Weights of a small transformer language model.
Architecture: LayerNorm before each block, rotary positions, biases, untied embeddings.
MLP neurons of a small language model. Each row is named by its layer, matrix (up: input weights) and neuron, and shows model dimensions 128-223. Each number is 128 + 24 x the weight over its row's rms, rounded and kept within 0 to 255. Numbers have three digits each.
A block is one neuron, or neurons of one layer that tend to fire together. After each block is what it responds to, as a language model described it from the Wikipedia text at the highest values.

L5.up80:098115174142159117105142138115141153159101162156101087139118141140132140124140165110144157123121173128125136114126093132109126149126137114124104115133120164088150117150130128081144116148149095117109099142135088146109107154101087115158156148143109095134121141129135088073118098113120140139
L5.up82:166106123119127130135164152082124125101149139158157149097120125153091126153092123132165142146160142162131107146114125121141136134138158112153121146150109134138126153118132114146082134178105174143175141128136130151124171108157102089130120118147081157116154143084117091098159129123103120141
L5.up85:107158114144155120129124137147127136133138147179116095068157108158148127150078140134086178105142131096136114115138122105142121137126129142144125180150104162097114127110115113119137127132143132131123139172103095084106116130111143137134157129158112157122085094143090139144138147114104119170
L5.up105:100124102143085156097138159139131167112148133130128092099132119198120155118115108160124121123128173111130156134091097111145126134134112121136143131123133107181136093130129106183152116110133098123107073144137097134103151150175133087107121192067109158139138105148116105154145127183097073104
L5.up114:191168088143163146115118138156122123153164112156123107102167131165125154132146118126143104132148129117097080144143143096123122117127185098164140172132100164108156108135114161129123178106143170123153095124127150123142161081153149100131091140121117143175127115143123142080106157176140111107
L5.up115:146141115127092142139137154177142091114132118130123133111084097166093163167141138132147142112158106103130120086097119116142143147195136177145131114138169148132122123159101129158101129160109169106126124112147140179139152116041128132149085084132140132118138148192104096127118150106078157140
L5.up187:132142147171135166116082102175099146147159127148117154143123174133124139133155138124132151172124139176127119137113137144074097104116137103123130142117152148117127108134139135129158147156126137101128158124115149102163094128123118151123122130109138096136142130142144117163156156114113099138
L5.up257:108117135137128104107105159128112131069112143103165143130094140122129136161085118172089114102119140113131167110161102112119119146113101137131133173121084182128103154165149128101093120148099154139126143137111085120171095103144144096110142181164136144116097118131131161131147110102115137166
L5.up331:129106127108115112157106134119151105145114136082115134157116122155147136135161070105154096145153186162133142128130121096123098154145109110118115132144089141109152130099117116123146131115153127125103125095108156189116131117151135094107142102119079102104149109129112124171164116141102147128
L5.up428:131140126106090095120135115113102176151114122139162156158047128114090137125092147149144156086148113126090154094104129128181140125112114139064159120149154144126142100103118081112099125179138137179156124122161158136119113165093110115171113108111147109083130097067134164176091138119074139155
L5.up469:100086133185134135119131136130133153094171131071140117130116128141125145121149145162103157137115143122119114098095111160124100167126138148105154119126101135081114134117168095116117139155088124126114152131121142125071131122128156088083115127128092155098151105162141101133152203140125163146
L5.up541:139117119175111155107121181129128148140113113173167134115153061168158138128123125089157137136084133166126075123099187134155140140118166110124121153157119113142148133137151115078153126159128122154126143131123145095098151155114122057143125115129138147143082124150108116102170108087117157153
L5.up704:121103152133103139117095177127123135112135098108134099153156110104128132129095133148141105078133114164086136104118101135149099097120121122113115126140142101129121100140104129142177129115130103109181139153135144090127134136114110113131108152132089141126136100165131126119123108078108148110
L5.up732:151096101099166114146092153146148139125115193145100148109167136174155175133151109125117126147150138136111134138094141109087144109112121127106128118153140137122139115126142099139078131174126168125115143132125100180109102137123129119113126137120105120132142132139116121139148151124105141159
L5.up772:131167151129121161119153117131130155127135188129133152119117133157155131107134092119126131086165128152147127157106146100142127076130149122131125158082106183130128122092105126126082118150147127105128162123162125130131162157153118120160126104134143152143127132137144089091149085150099109151
L5.up1000:121112146107113137140127134118083137125112133125128137111134112123110156138112109156098172133171158130165114094135064086145155105108174141127176100108185134106123084119125128127098148109165155140141132205104106113125107131119117121073122116089176109149094088125140152133132145106126187151
Description: Mid-name connector tokens

L11.up330:127101104128129131094109139088133124125143151080131124085145132164104149139112114155132114201097156159128097139131152137115117113123162103119172124093113124122126109163131100120103161128111141084120103113163121128099138140175132112159170112139119133144146173114130075121153132124135162145
Description: Early word-piece continuations

L5.up39:141097119120116110173158137140132151120127132136105157130099140135167138181126156123139161082120143144112147128161115138100134149058098067152098143143137140097152123110133140128093125143128136111161129115122143139153169131135122120148152147106138080195136099130142107138130082150117107108
L5.up67:129123156140109140089091130133144134121126155130147153108080202189156084133118122110140116128174101164178160150089094107094137120155160105168089118136151127115114114090129137116128152166118154136142151117123119127127175135099138117130117121127160154117117149100090113111099141136054157125
L5.up175:086137110141104145122131100174138130175157101089123142097108145165157180142139109120163122148094121125124138146146077073113130113115087103120173168120111128136098074109140145166090130081096093123115147140138134088112129150125160145127098139112095126117074139133157141117108120129110167096
L5.up208:097137129092114163124108127184129117122143112195111163123087134134111097145152160185108089098122111151103144115136141142136145115131102144110125142094077134131122132123148155129144148137143165143187125125101088121146087144101088109160150114087103109160127159097121113062098080144105128118
L5.up358:148138130143160195116127141093131107158153119091135107061056124094155094168124077124115122170170130153112187147124169151117104091119141139116131146109105146116107108111177131074140116123143168122127147105122108151106076098153146148107106092120115154133147109126150149123127111132140128150
L5.up422:119134165110088103107128156167092079122132119081095165110117128172117121161125135126149154132099156084144150142119096121133156163121124154127132150160122120132164151145141133162174147125090155106128121149152073148160122149130125121092115163111145123085140141115145125057114137134099111140
L5.up527:144159129133121162138109110145136123110144104133134111153137125167107167106124097122205125160155134139117149162112118101167146092123101121158163152095107075095110097139106129145180137171127093134119149121087127193103101120141197110119124114098149145153095147148115150113111115141137164141
L5.up538:136092123105174199131092122129100123112147144092149096117155124119123158151190094147161120104107104158146150136077101116145064137099139156086112173129155142129116137152116138132120099156123155109131143091104097168117108130118122103111099091129115149084116143156140147099122111175122110101
L5.up646:084143110092154122108149120129106128110136144157163135119091123080164096161138175104145131161141112079125096162081091142109126171132160097104075145123152105097130110118170158110078118107137139101091100146130103163157122119126128089133143135137109146089153077119157096106143134151131109106
L5.up650:117137158083118101108115136113124146124096106127113121121135145156133123132083158108172151133130154092126116123111099119138099111109111111105123128142132086115112097129129150135126120122166182113096105169091149115184091105098125140139115121164164114176172131125194096166098084110130119150
L5.up779:137118139095129114144118155122134107142123077136136135159132191112132149110128165083145114115128178112106117157155126135109142099134115122130112123128137153094088121141159126119148162158150095137129124122091128151136101074172137109130138162113083131139117095142104136125137136087136124178
L5.up811:100089105116127139137084181119141143127103164160120146157131105152142120159132097119130136109138121135074208144143103179110133169160121124115088146118090144165121154122141126140131140137153117113153135130107108130099105147090173097111156138130147168123128102169144125124124139112101087083
L5.up846:144159146104109132156145099119152099103149132132113157125118112134141132154148153149119098068146116116136119118143087105101075101162100106124116150126147116185121107125119114082170180149161129095166067162108105126161140075088146118135141133122128142100158110125141133168106139143186075149
L5.up867:155139090091164135153112133171153151123110184121152120143137138137186115114134114089169148115177124154128132170107135157069109108144147114118118104135072134096114138136123153115126141139104151122148142142158150115100115120099158102108115114163116171169117073148089119138093141144150110153
L5.up924:121131104099157135116150105129069103114153172136129143152092111142117109159111130082150124107115151133131077121106140111122154146188148076141101139137119104103136147154128113106134142149104184134113090181148098118133155137121139108129133116104094123127115112113141077108165144120125105139
L5.up934:134171145146095141172117150146128152116139169145124115109107136116079109147123162131157143135117137108139133156105116137157148143172146126122114133140113142109076083169121168118104180124150156128139148130137124133104115111123162111120130119141126116115133123061185126110100148157137180148
Description: Mid-word subword fragments

L11.up125:116117119130085106110134129119154160122112150137128101113115183159110166116149107126167140150140137119173119098136100127126116173145098119127131147149122137131162078105118080110150143094120114129107095137156124160097111150107130124129101152113161128084106169102124112129153127163098130152
Description: Word-final noun pieces

L4.up119:157116124115091128122111184105142151137129097093134120173116165118145154124126149119185159112159102157088098141143162147139139123124156134100106124126087168149174121118111103149164141124107152148179115103114105174119144119114191124127115169067138118136141140141119140099133112179134110093
L4.up349:118141153080169098140116151097117127171111141102097199086130117091155127124148151100128146128094116126127113153109108166123104123106136133129114113086140109155141096091121123152152115127148165174111151123130157130182131069180136159117139112146122092143125141103084110117103104133135118137
L4.up460:106115136146129140118146147109127128140128078083111129146132178117139123120134114120084113099107129153122157108136128067123124123178101136197150156110122170115133164133163108101150154099096119106147128147143098143145156123126158061153115135095117102136145100138133143123175131134103122099
L4.up516:094149153105142111111106125114086180142155140105128111124126112124108137139147090116105142134121090124112149113139091090133139122147136153148118100128121144145129124102096149160142119165091141172146077141190153134148136093134126126140132104139088103121131119116091129138141126134099078153
Description: Subject pronouns before verbs

L5.up27:141120142104072103134132146106100132133076113143137097137139148208138156167106085160136156151157062100139143160150146117126121106092131132114103093158099124124116103121135125140119145124143187100172106143096136131054122116128100134161116109110108121139083122140124087129131168114163123091
L5.up214:122133127155153141134115098140131146156158153137128110100138133114158130142142150139150112154110159104121137178074154126111162147182135151087114149136144135129111141145153126121131126137151111128146182165103162116141121164131167095159159152116140136137155125175140155172129130154134120118
L5.up265:106123154086137146148143122156121189114170135133132149084105152129131139099147169142108164085088160144132109138105098100082108117173162133159143152140147160147154111134112146157097134126135159114115186150143125153158153137154151105122157146105147133144133129126127122147126132156162111146
L5.up382:096123134131130112138153175147153093162144126139118103122115172137118146122122147166120138152124158171130133090100115149147144113141104158105141142125158157096135125117120128108152127159150085105161113098146116103101128103151071086094147120122139132117142132128148162133119145125143144148
L5.up470:129147147109111129117090117104166151150125135161139127114102128135157183143124089151148148101146100136099112095134155116103110130074146149133125102131110188138128134109151157125101145149119166148122131129113108106103104153126135121118142051136127087101160153135126161089068181116156140097
L5.up490:099108138118153128149179128145148184155124098117186161121088135149111164137128121095145109134185121145146139110128127135094184155052120177119113124156134149144145108143098114101139182147128168140128150181134138123143111119148132100120176137140141140124130133140142127117129114122149118132
L5.up500:123074161141152135169120120174110081153127140113100138178128132094117170154095127155135181141121099119131111125162141074095111097118090168151144177133122128094119117128104128113118105124129102158124117112155135143116111103116132080105179112096094139103153158172153129168114161135118133153
L5.up534:119118122128106126170175133117143165107095133104106131145106166135124165143125165104135123103120105129111116080125125115120156081135131119146127143137132155144118115124157121139095146150124099171117148139134113135124110135105130116135121144057134115118182129109160159139103119136099156091
L5.up574:098145153125112157172134149132129147165133109130150155172125152134107127139155170146146133165134138166107140095148158099135151100134135160092079126121131146172171135082126129146172095131146154127142151179164094120127156156127143107130147143099128125138139092122156133129096139141192126134
L5.up593:157095173079120113113112135100157164132146116156125131095156116173130148152138156130142118161126139102150134124113149188147116152081163168138128111117126174165143111105097099068127182152128130102147153151101135134136136119144124119139141145131138122128134144175134117135120117154114105163
L5.up628:126163167185146120127159132140137083128142138142124151136123136140149152167108129160137171097125184113136131140124128116125147146078160111168133119119152184143116137116175118108124110097166138094151165109110101140125087134174138142120142121105099113084138111131148115132105130109149139130
L5.up675:128142156144126168191064101147117072153142086121104163168124169098141180149103117106124123156166127105104127135139118110153112087099116107149139102099116130105185126149096115122132160116104154124147144140139144100102090160129133070171106081137098093136119176170112143128099106105137138134
L5.up705:124095109160138112152113159154118138131144170161187132172108160145146137147137167181124124107162155160124143155121097135164148155173128151138136125182126126113122129135133134141108123096128148124183093135127159115136110160125122148122143157139158132141147164110126133153144136113172118136
L5.up812:135120120141060115141121150161091140127101107105140153124121132134121127112126137121144108111127042083160127154125069093092144148113126138131122084100119143197138109091124136125116114113149126103103122150121121120101119083132162064139118105100109114161117140145149171117152123129117109114
L5.up901:130114140187120161149129135121125104134156101137117123141148150145103137141117142106132154137099115131092121140143158101112106135164143143141137151141155160106166061117125160122140146158075201111158165160160142113120104092145123114140129101055180108119171127101140137077141136126121131123
L5.up1003:137150122147130098104130130130151171102134140105138112133157067176102149167165135148169131111154119070138151157116136102148099151086104137143131138103139111131153112134148101140113162125082175099112134139142132101133137129151126126141121124120117109118170108132146100135130129119110153126
Description: Noun-ending word pieces

L4.up142:135119085151130154127138106160126145106113162113161165110151112141131117127182129115137109146126104110106141099118158159127103148135128118175135178114098105130143154154124149118109125135147125138096148124132085081092131136143136094144148103129090110110141140074140111087101176138145085105
L4.up466:147157149127115148096114176136128114134113120154122145087130146148151187163136115099122103134091128121117142122135119126105146122117155117127169166098082141118131145139089114149114134134151143117135128150162101136136147080114098131172150134102104099082149123109142140126153141168135131110
L4.up568:157132121126116168138145083089097127154152164167114093157168113135126142135156129130130124144141171122130076145164156156137126147092147111138131139101103138149152095178132083118146119137165118097153103138131106126164107122110112121138126113100097138101126135064132120096119128146155138131
L4.up774:144139131124147176080116123130127171114149141157110153143149152206159170139144124125113155113113147132117157153101137159136108113126140098166125137135132114147128097093132103138119145145162094088106123118103110123126114128143104144112128165114107104153127127131147113133113117171133145102
Description: French/Spanish article "la"

L5.up12:114119070133113097145133163077157140122143133133153153124152136123154152119152125059111156168105134114138093126128076168169160152135164172158141102157109139094136105130136103143182145112149126142137117137137119110138129136138150129114114089127085107097173151166133166095125130086095117146
L5.up19:110088199160138128102150096137140110150120106131147082155128104166124135144125123111118109148119138120127117144116120157140127112115161151142132114139104150101176083125143136118110175130123119115138098150075124130182115123120089120099203109161155094147140123103137136155132120136145165096
L5.up117:125121129163144125141124137137095168167104109132141178116185119153116159101109125144125149141140128101110133123147139149154132143151140126132157125062117098108145076120150102131133185163140135122154108125137157109098098126082118111090097157146150099092118129134097129137136084089137111106
L5.up129:148149141123130135082166092122138080155122078124130121155137125141128155143136144126136108107163114150095129126131110130136166094145130131115090164148139103085146126145146143143103131109142134137178155147111126140144134128155110149073123176128181093152095141093151101123111148121148128145
L5.up145:105136128159128138137141105131124113126125084147141131135138126127142159127166157135108165173096137089155131179081137122170082118150137110122124075136161125172130112107131172137151151140132136126136153108177150144150123100120158162136155189117127090139145147127135083099159133124102125123
L5.up186:101091095112130108175126101127142136138087144131138143136135134196103135160117139134150112152168141141164108131097125147126103118100113108132130139178081146178107127110133100139155127156138138087149098106123145152089119128179136128100143121117099180123161118123108134124115112087111113127
L5.up233:124148134124128137120145184148102146120139088147139095150171142141136140130084140089126153185177163173125104148075108141118147108102100129117115155184141165119146155125111152144126124117155126154110137162131153168164133066147103113129138124152123148121117119108119128113137104122102124122
L5.up487:108144126107080113124113143104149144133120132138165114159118114087135114150145126150127145106146101110156124120090099144163137161112138079107143121131073081170142105110138113162154128128144105136126108155114115126100141094149126135117118117116129130104153152094103107150141088092146138128
L5.up673:113120151153095123135103126175116164123130135153131134090130105105136156128143115101161150137148105126132138127121100112128104108124110128140102158148117148130160155126122147119121137144139120107121133147114139088162112112075088130107092147150128085191121128093154126160120141110129094110
L5.up681:087134093077123190136140176153131173123132150195128147107143116157169088120132166111099125075102121141168104129128102134113116201161139132129101107119131171132152139142107156137126127110100153175147145123154097123180105123154093117120095103117164151140120161128121086152133114100145089123
L5.up713:148157143126102114124170152103106156128092083110142103126153112152158152119119145068116156143151086122159115130112163145149157158105121106168108139131146131096128131104115129139130179086106114142118118098157144130163171098150123117161115126108134117127123155113174145123100114087101118119
L5.up743:134188120155118123117132096148099148099118111114137111149099125123130099157132114091179135115139099163139113122106191104150116103112088144159144119159167137104140121120083102150153152123188086158122110120148125145141151060149099121151112157120128145107122103099134137107160126165144166104
L5.up802:154150130120104138144130185146129084162125103120088100119141106137141180102087164135124079149127178133086127157092136121141117166091118123123118118148162132130140133127095106111141150168124125126150143085151099142119094148116141146156108125122138141147167110142153114118125113112088096120
L5.up852:087099163117164119142175137143154172111115162131103127140153156128117135126143123126089095139135159119111166129119150121189144157133096111095157126129149159140133119107172133135125135112159148128104130163105093119122136099096148123177116112115108123109169152082130071113080097145121105122
L5.up942:131123175106129081142152146139118103135137105113108154122134126182104100142136085135143164117126144095149119118112128147180109138141092150142174163139083138115176125115145117154123128135143128106134127143111151143127153134167128112131092091107125105130165133144128121132136116154178144096
L5.up994:171093117116121152094126134125172077134139117100120123179132171114122135187102134106113149120138153155088110166083177121145135143150124123105133124128114143142150088123118155151133109083135114146127146113065127172140099122098115125136122160137134151162131151172116115101153145130134146090
Description: Clause-linking prepositions

L4.up362:117115127139136127124108143122100125096082114166110156103158113103106112127138124072169155124110152137173128101134134106145103158092100157157096158099144153128131171152123113084103126091133106143074150144131118087133143094102143112111127130109112134140141168059128133125132082093141109146
L4.up681:123154136143120104110117105122154128156108149178116146135140125133140144127136113134122138106119169118122099131098082107117130134158135139139121106115150145139136153158095139130175139146119126118153107131159081088113115078136162155111118126111096103162118095104102088116106121129186112155
L4.up718:157104145125124134143124130110127119115158151134095136114173148113133092152126152129168124091187151116103130120105099124137156094132138084147159116102116117145113171131182139085120085137173124124143115094136171135146106113127121083134164131142139154103127184158169133127100145100139093158
L4.up805:163118124134149188178102190165117118107120147125123102154142124115102117103138090146111126063143135129143103140122105140128123124144136168182107164120138150128123112130099127116171087133159138108188112136160145127165136148153149119117098145088151128141125131135125151156163126140171121150
Description: Split-word continuation pieces

L11.up925:106177169115092120124110108158135132119111098152085098126127107105127126109104106162128114127106123147170123160114122173112099127092088117148120149156138159074137123101139144141174121124143154144093136129148112113116146137151071191104151074134144150130126105092195114133128118134135153125
Description: Function words before quantified phrases

L11.up1002:095115109124109136131133130158134099159147140089120156148096134116086143157100163127105172143094111143098108128138166129116129146146140068107113141123137161088145080127165132130150144125163091134158107093131111163130144059131111177139174098116129100162123129159144163139117118085099128112
Description: Mid-word fragment before suffix

L4.up186:119126111072093113143086137112095162169107080070127170128144105141119127112113116151158107123149120147145122125130108104123158107124117120150140115170149089117164109146125142115132096166104126124125146118171116128134106126129141161125133115110120132117122118152138108135124097114137104086
L4.up195:110110115100148159129114125097124091111131121103118094134122110155092125167152125110121115091105143130113096143135096109095109101119127103149099097125139125137145101133095140097113124125118136130125154087121128163121106112124104155126081130110103169113136161117103114120120109085086137130
L4.up286:080129154139125155133090132129131138155109156164114145145167134146129128126191106112093075159161135149146137111114097147116110086091156153152114148162156160137140091145108149118135149096136160124146127162121092156097147112161112105113140139075162126126089125148123152190134170102106095143
L4.up646:120107128138132146126107138144137136129099144151123128126166136184142115162158153150078141154108133161098123158156131139142172126122170107117121165145157117105121158121110091156157151108140153125116109144136116166151159115136137146146099162173113144148118156135137148141179162158168168092
Description: Sentence-initial locative prepositions

L4.up375:146134094156092143138121104065139111100128074130138109123125093148148079127094115141110163104105109139100138107127076140140127133122117161136146127159145170134167110099111135169165091137177109115148128122152120157132102123110112124099109134129069106140106144140053124129135096184123127139
L4.up512:128116109170116138140124124090136134138105089150142109116111126145157101141136126146126144122104124131109142107091072120110113132137144162120136124150125143158145100133076126177132102127140123072156102134125111130155108135127127126128115164101085094085159111105074126131114099177121133091
L4.up848:112130127138138119113112165126123123155112138160222139115153114126147141127162147141085127158123136081118134110123102117125150137138131144142138183147142088154131115114169158133132130151139076128120151141117131136143132140161179094153133178105140145142129183116116165144101132165114155190
L4.up1005:145149169103085115115144160102139100131142089107094126136104122098141145148116101115114109112086134128143155113121100100128140149069156107122162129176101146148118135070101096142172088120122174099140121129153111128109147130095120096137129137101121117125128161146132142120070117098075137154
Description: Paragraph break tokens

L5.up71:135169157106100124140156099176161135153120118134112186135113146175139138124135151143116119089134141153144161146132116090117134129113101128106143131150136132110164175094136121119176147131165156176158119123131166140126138099121073146106113121109139160115116169136124164145183102143154103145
L5.up106:128115147136091110158147133135155142143143159129125141113100139118138138145120127109154123113135157161077102142159168108166093133089154136171118108103134129142114091096122098114148102139150131103157141132145117118125119128117153140127073141144146178145162108131140143135126085096129116094
L5.up125:131133144131164123138081133135105152104106108140160112153136112128134111107141144142113170131151121096105133110130131137107128122152127120121082170122120139127143134119089123113187160086090139133126165156132078115170136131127092125149104089108126150154112099181136113136140149145157090165
L5.up193:126118130116104119136136133128110156123175123120123111120137142108140128166116149100114165124129164135124148125168151102127134157110165117138111129156137166106131139119170103127170168132141133179181139080100159147127126130105125101110090145158105102143136114118163118145146115091127116119
L5.up237:102066168142110124145126141108120111115144145111170127126114125124114079166148154118113156157119138133124129146122134118174170097129139132164134158147115111158125136127129145130133130133128101187169113163163113087145084129166101149102093103140127157103130162111138178112140147145153070139
L5.up273:162105137102101121150125113153121162116104101078112128116180127150127164174117113146126169133097148139108111122135134132102119103165146092111119114163118127127151093121166141143124126125127096124147173128127130097105156145108110134060173110148109101130129099050132099138170122110182146118
L5.up496:085135156103140099132118156143168133143173099157135114085150128090134113133137150104145116115082156155088098147130154126104125122073165137151127158126128097130149154138111100133140128082122182115103109125137127136130134164126124138106120147145170123149136113123167126136116097135155179138
L5.up543:131105101112143134076163116139153145123088123110146105113101097156115135125162101086185106120099174072077172138096138153130117110096128166146130150119119100164100133132106132128167159125084129136107135120156089134111139102111151143111119118078145121172123095077144099111129134134174126161
L5.up547:174110116125149116159098161173142129152125138137132107130088176156095164140146129107086146112122098097145102151132142155118136148131091094141088176103125122153126159085087097117135116138104122140134117088146133123115136142095170121174109150114145147144154145092112122115123109146140152126
L5.up640:129134130131120141146169117171136159113128141106107141186168144156106135154117107086148127106109144141125112131126153114127135114126131112134152105099074152163113103094132126135081131164111116133130137098125085124132184150139126109113110135149166157159097130101110093091143113123150101123
L5.up717:147143129154145092156144148131091130117117100157111094155121118103097117152128131126165106126126150132115149138094133132131143113125092138100190146149095150144111102089109172128158139117116124147141117140156137130157120133133153125135083092106139124127166104108111126152124144169133117086
L5.up723:108172102175114119151123143134142125125116120108095155153129138107121169196169114111098118108118159104142121132067125157160093150084134142136119142138100129100159130060097139130153128108139113150154138150131114124125138144141156127117151120100189138170148208110141133119107114117127116141
L5.up870:116118116134102115144143106125137137117118136136153116063109138116140116099144149116128113150106131123117112102137099138124127117094111146140139154137066144108136145119138104118142147079106113151158104084151078142145132152134166160108067131146132095123147136116135139112147140159163078116
L5.up888:152143126138112171118138134108093140132076156140175092147132122088080157109118108178135115126130110128105112102116114140151163126107126106131089124131096140140135112094108116134119128163097136096134150122161129107123129143127137111127072091146149125123191116103129127107164131122142134155
L5.up921:101117126147114152119102116152143139112102153180099094129138144097100122075117095101133119097102157116084152122118114131176117150156119124101079123137144135164145149112123145142147149149170080144147131108142153147147146126109168121123107132165149127150096142099134154119140110115123135131
L5.up930:098141140103133138185130122142181132162120146119140130102125159123124118128145120157141144132142134143102128142142101139139117127143159141129154120139132114151078103156135144145148105137134116180173173131149116108132125117173169092141114176103147163127105100114137103130170081154122165135
Description: Word-final completion pieces

L11.up311:100140107153108167113083135083091079139114119121117145126154061139134092152148140128107114117141118102135135123117119134118142151113103146101135115129128202116154109141072121117152094128164117123084139119144137141088145102146106103109129144162130166155174174116123107150133120136133159121
Description: Sports results, paragraph breaks

L4.up78:107116184104082149170118118120139101140119140129127119131105090130094142126129123084114106130143120098127130113173167137110168159130176155152107164106126122097139110145147122143171147166114130087147123135154116106176146105093116136127180145143094131126100111126138121133097106121174095135
L4.up161:080149167085145133161138100140131118094147158134122120112145100113145137099127114098107185154107121129106111107082115166129119180157130127155134135101130159164086148112122110160109134156112094102099156127143090127163151062138161095162106122123131129102163144124103127143085134099138136137
L4.up505:093107123169128133148095121102111135142108125143111144116120143136129178148146109098116172145169140120094120139124060126162121153166127111129122124138139162118129104096119167115142157127111110120138117127098129086159124068111210133178134100120123116150113160127120136117119135102162148151
L4.up936:104110160092124109153083158142117115115154184163137131131110132146119132109114085141144148139105154133123120099146103170115142140145144093147129146128097113144138072140132144099142106165132155109173170133117110115137134108112116113151109137127118131171157124153126138074123083108138107105
Description: Mid-word continuation pieces